MLP neurons of a small language model. Each row is named by its layer, matrix (up: input weights; down: output weights) and neuron, and shows model dimensions 32-159. Each number is 500 + 40 x the weight over its row's rms, rounded and kept within 0 to 999. Numbers have three digits each.
After each neuron's rows, "fires after" lists the tokens most often just before its 100 highest values on Wikipedia text that the model never trained on. A number after a token or word is its count.

L3.up291:482479461517531482541430488527509524473485507553464568541470525522446511490490510510491572549499508497523501584493488533510413596484508566473557468556469451552520455452461438541535507496489527503485525544529486415456448439494531522550561512513507498529490536442487556460442511463512464496470538549484470475540523451477499452495496501524531441521522487483495530502539491509544515539483
L3.down291:556514470487557526505470453519448447543485523486439462517466478480490521486495549501506431450543497469456535408500494519511519543465532525517458515467537538464480505595540552437475472468504484497516471476524494534527476487505511422503474524543518483419527576492486430554484571462512533505518535534532462538466503539504465498458545492543629593517467586454481446544515515498413528461447
fires after: ":" 35, "." 19, "-" 14, " |" 14, "==" 4

L4.up109:450481445457467504506588495446482543526521551521480487449499523555529596464508566554517502532447527526494464458478485477439535476474560518514492435464543475513464475561481537514437518461472435547519537506552495564532535503454525489500449537545536546512508434507565537495532482485513550527505479547511515508458406540513464529524423596465465474510521451522511550548515375493533555468474
L4.down109:504454472550512522515446536482538489532443500493457504453451561528480503477516550502526482494550453473557493520527493488466467609466626561479470479511472520448521456443407469488552467513544543524491487530548523493484548483418613423484528521468503492557542506560498462514459583477512466450445535537446480530504503494480478552510532456566518476542477476465439567508473556465538485545541
fires after: " I" 28, " H" 26, "h" 16, "H" 7, "I" 5

L7.up189:542438488473529471530488466502458481528447522511557510486525519551502513487444453504487513475522481494538542504500495493425535432520530483509560510534574515489483570470520485533558525494482578468548540532495447505501453584499584485540519429517515441414530458577537471527500510569552456424512415587596499432482555483541484442504533511549496500482447451517527539506496558498523509488535
L7.down189:471510506498533554572566540590597472494533432538460535510505491506476490576416479547480470486419500430490533437462462529510552478474539481522503445550508533372489521529509448534480475465484485501493565454554437508534454534442588454470534576536497477507489540531497464523514448463490569579513507480456502488505475550455528461497541423509452459465489565571530438584496489508468492559512
fires after: "l" 12, "it" 11, "t" 10, "c" 9, "p" 7, "st" 7

L4.up249:487533475467509565475513439485517530433428533479529471540536492506483478504522503508458500506537516446495525474498495556544455446589597514496483504506486518500462387459494431516530463515486486581546460512506457526466505481538530472567557560509490467519458449431545510518549532472493505550493481590495506486501475549479487467583457442505520472529451528517467505502544412500486484582467
L4.down249:470505517445492504515486545475533506506506469501549445544518544453441429533498530546444488535490505476456493572477565472489500525477435543518450486502504570527548481457452506460464448447453488559411507495456452480518604499523446603535445503526442457494416509527509503540450466527484515532525577516495503464595432515526453515555580530428529469548485467486491486477508553458502499556568
fires after: "n" 27, "or" 17, "og" 10, "an" 9, "en" 6, "ar" 5

L22.up533:448492548460507471475475443424473476523519506522523535455544420588550422517517539491557515495472488495622485500515506496460548443543514442507518520504540508498555503573465483485478514464451506478434483507494477430558538449474521504518488548435561513503464500492519503525570426514432452473455521517461527482503407571445521446467518452511463533481495508520487541500495502522459420526550
L22.down533:474531513515500482477523464578484466554512504513516483517553472470459503550461484541509475506536558576446510548546492492475504510538483518484547464586561562553516463466492547556500501552549496486516561529497501481546446472479528548470540500504473441588508524498472480445431432564549528490479479479528539502505552467516465528484425585515483476489490496449455484442447461502438566506511
fires after: "," 54, "e" 6, " |" 5, " in" 4

L4.up285:518505519440510527476508471532547544547499446509475476557538506463463429468537449489559457554492482512553544462519521515526536522480536477440558472516484478501575496469481474501476469493534508467483540524490411484478483544584468414513480507535486537501528541479497511515450542578538441522430583469504496465406558432479415538498487500545459508479406511545524493411559537419455493495503
L4.down285:573451422529499487533520520481468508443487552481526530565433565481485570452505504519447518450602510463489389471503485511509491565540538543527545480523543533495527525439561447476575535489543493448465456505562495376473476458508521526488544477532526517559475564506434486474503551473508522449508554572499461443510524573521478477480505463509499463529527537481517476442494503447547506514518
fires after: "==" 21, " (" 18, "\n\n" 15, "-" 9, "===" 8, " \"" 8

L3.up745:494550528531500477515540490504499508477502434613605481567537405489484487529499464497491550444502512509514521466543540476477541470508515488536453430500479551565461516467502446470470512552451487485488531547500531513472464450466468495564556569506528600482533411460486523445500503533481529509440474499503577506413499504535485437488496566500422493448485523517484601492432428476471452407525
L3.down745:497559582516454459506485531512502486492503432505587484533518430490438457504467511527518602462517494484531512419557543528484544504517515476530446440474490511550541515491518420488469483500461509510462486525483558519468445502500487501534495539567531576468488391477494489431477502580471521453429471547456596530442506476525496450450478496562390538488506566507512558535498443490455496434498
fires after: " A" 28, "g" 24, " m" 8, " J" 6, "j" 5, "r" 5

L4.up295:534507543522495543496482481496507592477440537530529493554540412473530424470581632504483481476464400480504533475494504496512472470478550455512428579528542569510488469470528448410484488449501564533414520533507479511551506490487535510537511506511570533448515446446520503433560516454496542496495463471551516466509538487553472481513471522506492543476475441543491510476474490498521527492463
L4.down295:532532503520413422545518572569523532458518453492530533530526524538522516434483527544545580492548496459451503533455533507479552471528620510462485525489429461555504549518439481511508491520471568460519500527428516480509502462556493490506478501488525522506447462555498480515473564486526522424504465497522511486540564384542505521533543481486573480456496504457564467495498530533472539455493
fires after: " h" 22, "j" 12, "r" 11, " J" 10, " he" 8

L4.up1020:512445465475481548472494498539485499461517478461515537560545514449499498493501477487563453567475495582523449470474451499551459591500511540437553493581450534557572521427494450489516472489522519437466493510591458473462512500481462478510541557471511454529509547520505588525487508561551522485449471441459470504455529509503448477514545518520497498466546479489417585457499508497561500531534
L4.down1020:565517495512462499559564539486491539472494511538432487597404444547473498473501511502470525481568574509462534486469534557555475504542546484531489476452548511497493507525501540483541553487554482524493439471490505456449412498463522495478467422566546520472502474491467452452504558450454494527558520536549501461479585494475481442482472494454473549517469488472540432511553521532450508522480
fires after: "\n\n" 21, "==" 18, ".\n\n" 11, "-" 10, "==\n" 7

L7.up898:406484448489478490504509551542494623465500553566492526486561510572522553586478427520520527508509492497502540514505520522493488500502556565534469509540556452436430441484453452559564437488530480555453487476437499535526439522482508438537527547481513509630498448580498475458551455487478489517571405520488479515442513477490574531516499477518508495514476507458519528541510480534524475529529
L7.down898:460439505522530510582471489490513483507479492482459435501509526515508497511458534558486480484526549429499510492522533504459475563492421498514520509515508478465539497491561492522539522503477501500467485511501492498462530550459417512490492454529534555520489484459491456553448504428485480569504454556438451473454504544485437454550436455471595597546455495482494516517477565531476429471573
fires after: "n" 31, "en" 19, "in" 14, "an" 8, "er" 6

L20.up71:501514581462491456445543425526584547478482440496532547503523433618452482498475495534534503538439487444464555503549531522475555533471569541561498504551495499550564418469435543461467519541441518486490528520468463554540474483496543483546509485553471483498453489498543472408530482516500473530497485484504524557528457475484590452519503524496534489457541567501403532516428497526524483508560
L20.down71:504510478494496446448552425520557472499538459514516535484494476536500506549518467460510476581439448484492493487446536512442529540483529504531526545390415472617449499466488416500496515490542563465503500448463507498508535466496486553487431525596500500500457491499555501519530555489420453453524505501490545487507552525518459517507528547489489522482509588516520484496547498527426496423531
fires after: " |" 31, " in" 12, "," 8, ":" 7, " the" 5, "n" 5

L7.up951:531462516483495577553538495543476462422464520576573534473493525608453415469448417482512485435499453477550503451449462474474434488538535542463499516412538571537515516444578515510516440443479486520463509495501468454414515503553533511456481555499528526508513516505536422515535493542479484466441408535528513544547448512559471472533472517471490555539516507559435519433520436489524529550485
L7.down951:490522514495477507525473573476467477537466540504546538591457516552506533467539472491462481471479550470442482562480471563520495498406541458585441477495533572502498488492419468477469510523511547566434485481492504466504494489461511490534497466493449428477564473532510544546531488451503447531489494507512589508567493503509463433443517540439458552452459454448521462499542509443486486423526
fires after: "ent" 12, "o" 11, "ar" 10, "or" 9, "i" 7, "l" 7

L21.up15:517491493511573567561557478476529505490485542485551466536437418497484456447527527487515491493448550495515472443506522420483470484484530467567440508473484465495394571509542601500415455518521531490444517440488572508492577431511547533511464511524534563449553460477527484551523524446491488576541496479535522522495545495458539510512488493545498500475560511485468482467391471473527420500503
L21.down15:485435546449468490469494492501482524445458491481517476550537537498524469377508484515481462466421472481564545547560561487557511512520457498498457524467548464442533447501491485508578478465489469432514466523471522484469525568446493507527537520518525495448494568526531502512492413482560519436488404459504475485509470525488503495513506514513553588492476427600480518520520513448481493548526
fires after: "9" 33, "1" 15, " " 6, "6" 4

L19.up708:518458556505572469530548464419512418493470527537457497491516545538505408457473512443513472450462469507518478435450498558503488508473531465484438482495426455511477554559463499461430547485479485571476531480505543456414571491579518470531487544504511500458529476505430476514387439478526477478529479532555498504460538503491545490498482463502493469452538568587503437497509506471500460569558
L19.down708:533498456503539516527546474505524450523582482540450479530483530507428523490489525490474535510582517537452497499499556486537479453474429459507477508551487531454496535535462490548529472504484468474552575483561504501474477543441502497580517508550546465458449496507478494429534513423472487437551475499468473531451516565514473523504460422519517493537500542422404508462457460484420553561533
fires after: " " 37, "er" 13

L4.up185:577525556475501486503457520547501554533444451477513495521525468434447516502536514559520459510433500500496547546523556499493495470499484494470526544594528442488514460510507513559450572496465467505433495544459475500512524514478489466462488572525503487426379501465494513512464544524526490462529527529501505546491486525558494477533465501439546469552502481512432500488506542458449552516421
L4.down185:540554433478521502551511478507448494477488584502555479405519470481493524618515461411541540515485482518493476505522439566554440503613542510571549428538469457475475501527500454455590483524568560518469475536492543497553482554514479521544536497490537425552454531476474442436475551473476467522471443453503477470432495547517467472515538438474477488510542501468564486534480519504481507437575
fires after: "p" 19, "i" 14, "e" 10, "a" 10, "an" 9, "o" 7

L20.up747:522466452411462461461486531504476540515450538450531517424477531530478483449511453457480573497515504414482589545442530473445524474519492552524435486532520592578481453532446518535547553465539512463456498487560439446479505529518530483509483483414480459541495476478463504466522501588581554475509483499522567524525477410535511504495456464506515507493377567566541461515507523517555446516512
L20.down747:494548486477543549479522427468521462573533502506471423538588443489488508403465557552544502487563492523508464487487464491515464541502530540502524485543438445462571476489500483531503437499454535480540599480427547477542478515474500445498481528498559536509497548415554512550499507541525428492505473535471498481493471478466480525450559441444558429437444476469466563540537453518362530523574
fires after: " is" 18, "g" 13, "c" 10, " C" 9, "st" 7, "re" 5

L7.up953:487473494536519462496541564462512462481511523474529477390522559456451486495499522561549521515411538573563509550500470500493529507545450550452546495494560509477429490500487453514461491464535424505508447509523519499585491518500531540520462436511482467472477478424515523457542465464535538502488571505592516448578460485526485516492485558507512472531503519540470424509522487460560447510472
L7.down953:482420466530558474454497516491434546524543512508459467460472466498509572462557483514536485536495522485485563539462555489418504487460497486538513478536442528544464472508461460483458524508508504487532522556533541451524448527477504424485490475508480574478469531480474514511503516465525579463615546496468492530489550527505501590469505502576557466434500489515447519394450525509471521527524
fires after: "h" 27, " it" 16, " I" 9, "t" 8, "M" 5

L21.up334:494547491506549439488435502494514462485487509546515486498525402573534508521506523447462529520429487554473538490501556535500525526523531559579494518524478539504424448521517540536496525524464576457526463483404488524528386490549508501556482501490545526519543456513529508464586475502469457479491535457459507497504473526527534445441551526525459521508491546502484491534500497448510494481561
L21.down334:535462449555496499462536501538453491516518513492457455466459499508505369489501549462484495515509463553507562518505536485471500521517511432460576531477549580515486479456496505471503517526547481505525510554585485469518439555465530485434440510466471455498465493445548525570473488423524534446534491515451555511446458499489461551518487499534454503521524554470383522512533522535498522518521
fires after: "n" 33, " in" 18, " the" 11, "," 5, " on" 5, " In" 5

L19.up573:506559542534533447440491490433472498461516465531521481545443466466488494538487537519500465518502586487456535464577460508497472500527531488474530497485424478425496528521623432485458515458473486490445486542469416529526482555497489435445505521507504533442440407566483513496508551461495500501466463477538507565505527489499513476531478513491510548510516553549413520548450513461432542521451
L19.down573:452542582451407456527492470480424490479477440545493418495548555530514542522393447516527482476513487459541516512447435563530467498469526499526509510466529520464436516491513567477570469456546487489507504493538478575508449522410522525464544433536574550462445486613475465479469506473579513509494560471491474512478510526521548461538515480481518522558427568516487476432498530488467457453470
fires after: "i" 22, "o" 13, " of" 7, "ear" 5, "r" 5

L20.up854:479484565486539504536488586450545523534513524576476568462465554483539518518498435469517477496492492525489535462453502565477482526424519500434487454522465426550512511507459403426499549408482558554514525529515535480447560479523449579494513522533469471473488482564448573526580532428593509483560472501495449511464510486660498492570513530391453466502560486516561459479507446430502481567515
L20.down854:492521488511502453501479450453498501458540534528502532500564503521598450475490521499449498472484528490455522523534565555532462445541505489545466520543445528509498457495526479498526557506555583592520547432489523503475428481515494517461482479437541519493496504477499501438586498435457470573489533580530472454458531501498500509487430459553584433515454523437511567488538470570526462458540
fires after: " " 67, " s" 14, " (" 5, " in" 4

L4.up345:536532443472497499494483571487541534499490554511495470479503429504525474490500511455433510522484470413522543477461489506465517429496465548520528491568547524502476405451536449569504461559463492528492573572531482540496550442534439470486511608499449537491433481462486486504521481530519507500394483490509561505486448511445527539521484471474477480557479483494491532496531371477518486493519
L4.down345:481432484377545556478523574515508525509506541488446577563469441543475505453476562451512550508440417486471525439507505544549538524433552552430533430556497566510489484488462511500498453515567497490514514502511488477446468488540446439453540471500471524600450502516444503559551517497555488503435476426465537460561492479514493465514451446505558541433521463486586514451538454476529552525517
fires after: "n" 42, "av" 33, "en" 5